{
  "n_kv_head": 4,
  "activation": "swiglu",
  "attn_scale": 0.141,
  "bias": "none",
  "optimizer": "adamw",
  "grad_clip": 1.0,
  "decay_shape": "linear",
  "seq_len": 512
}
MLP neurons of a small language model. Each row is named by its layer, matrix (down: output weights) and neuron, and shows model dimensions 224-319. Each number is 500 + 40 x the weight over its row's rms, rounded and kept within 0 to 999. Numbers have three digits each. A neuron's up and down rows have the sign that makes its largest values positive.
After each neuron's rows, "raises" lists the tokens whose logits its output raises most directly, leaving later layers aside.

L2.down624:493507496511481514457480485488500402461560582533530476568497523559450476480442533465511465466501487481474553467559506516503498522509507451472543474468497532510485574480522517584577546521528474484468541482488560512542452550448542458495501461443444464511451507552564461531506490583518519476
raises: "er", "ation", "ating", "ef", "ars"

L2.down410:536429467463549503442452468529444470487483436528500506510488497448501457571483462463501522482478462455481499502455473470457456524501493532533514531447507419539480427522473548489508470493487546499503508500524547434494458485549519480514534543535504502539459524455478548472533470540499545457
raises: "rans", "emporary", "rib", "ropical", "rial"

L2.down233:465441478536542425517480518536538548464469482453437499447530524526507447492479463442493507522534533465511480524443499483518472518513540475512484524466426515533519526531475462514520517559519446510490502500459483555540511539476510464551454472485470579541471565517443549479511560560439485487
raises: "I", "O", "K", "IP", "U"

L2.down1065:556518453387457501465491438448537537426562516543519561512472493523536439549526437520460500492543502492552523429453470485576558468507486512537465566514549471556493536566467549482505553499473495479546535487491489511462480422429541453497520526449472585479553514545501398504471473604483504517
raises: "hip", "orship", "heel", "here", "restling"

L2.down730:479523492511505426474475498524551488427448537515549526525500496487567483534464421514510528492489588504519513535525534527551457471623513545470505471497467474564481439537505435491532463510444491497490481534448478411453446517475548485465467462539509427501527511582445532563507495530543524491
raises: "ors", "orship", "ored", "u", "ial"

L2.down115:483521529474412510451571481449540450506456559500501494532526536460509431464499572503459469459500501498494455489547493487461408468515461489536505506482531482532530533454513527539469554461564527498523536460499508477513514513531541496481508485445466502476470547543554428449525493476466472540
raises: "ild", "y", "co", "ased", "anna"

L2.down599:517512486403500525502580545445444503493467556522521586465501478488517478525524487545493483495521522500497489439495484514506447446500516412579588570400507467506476489542448512484452598541544513545525478460503449448497537474378475558478512544471518464452486527497482508531460513444549536502
raises: "res", "ius", "oa", "re", "itive"

L2.down915:498417458496528499546553469496469501453524510563480485514511553485482458517491563449490451519518505497431490442548386484510498491472475466556479458498525563502550521460521540437512488480511467513413517496536448493513491521473494535513523512463500472511572557522476520476534502603534476464
raises: "me", "ger", "iment", "min", "ality"

L2.down707:537356557512430502551510502452450449406514524450502472471580477512491472518543536574567545460470526496427406481493503464426515524555477476515553473479469516499545480508479483436472536497499468490496449516540459409511485530557467489526459509522482488463492503446499469550476524498461562476
raises: "lex", "ract", "ray", "erson", "rey"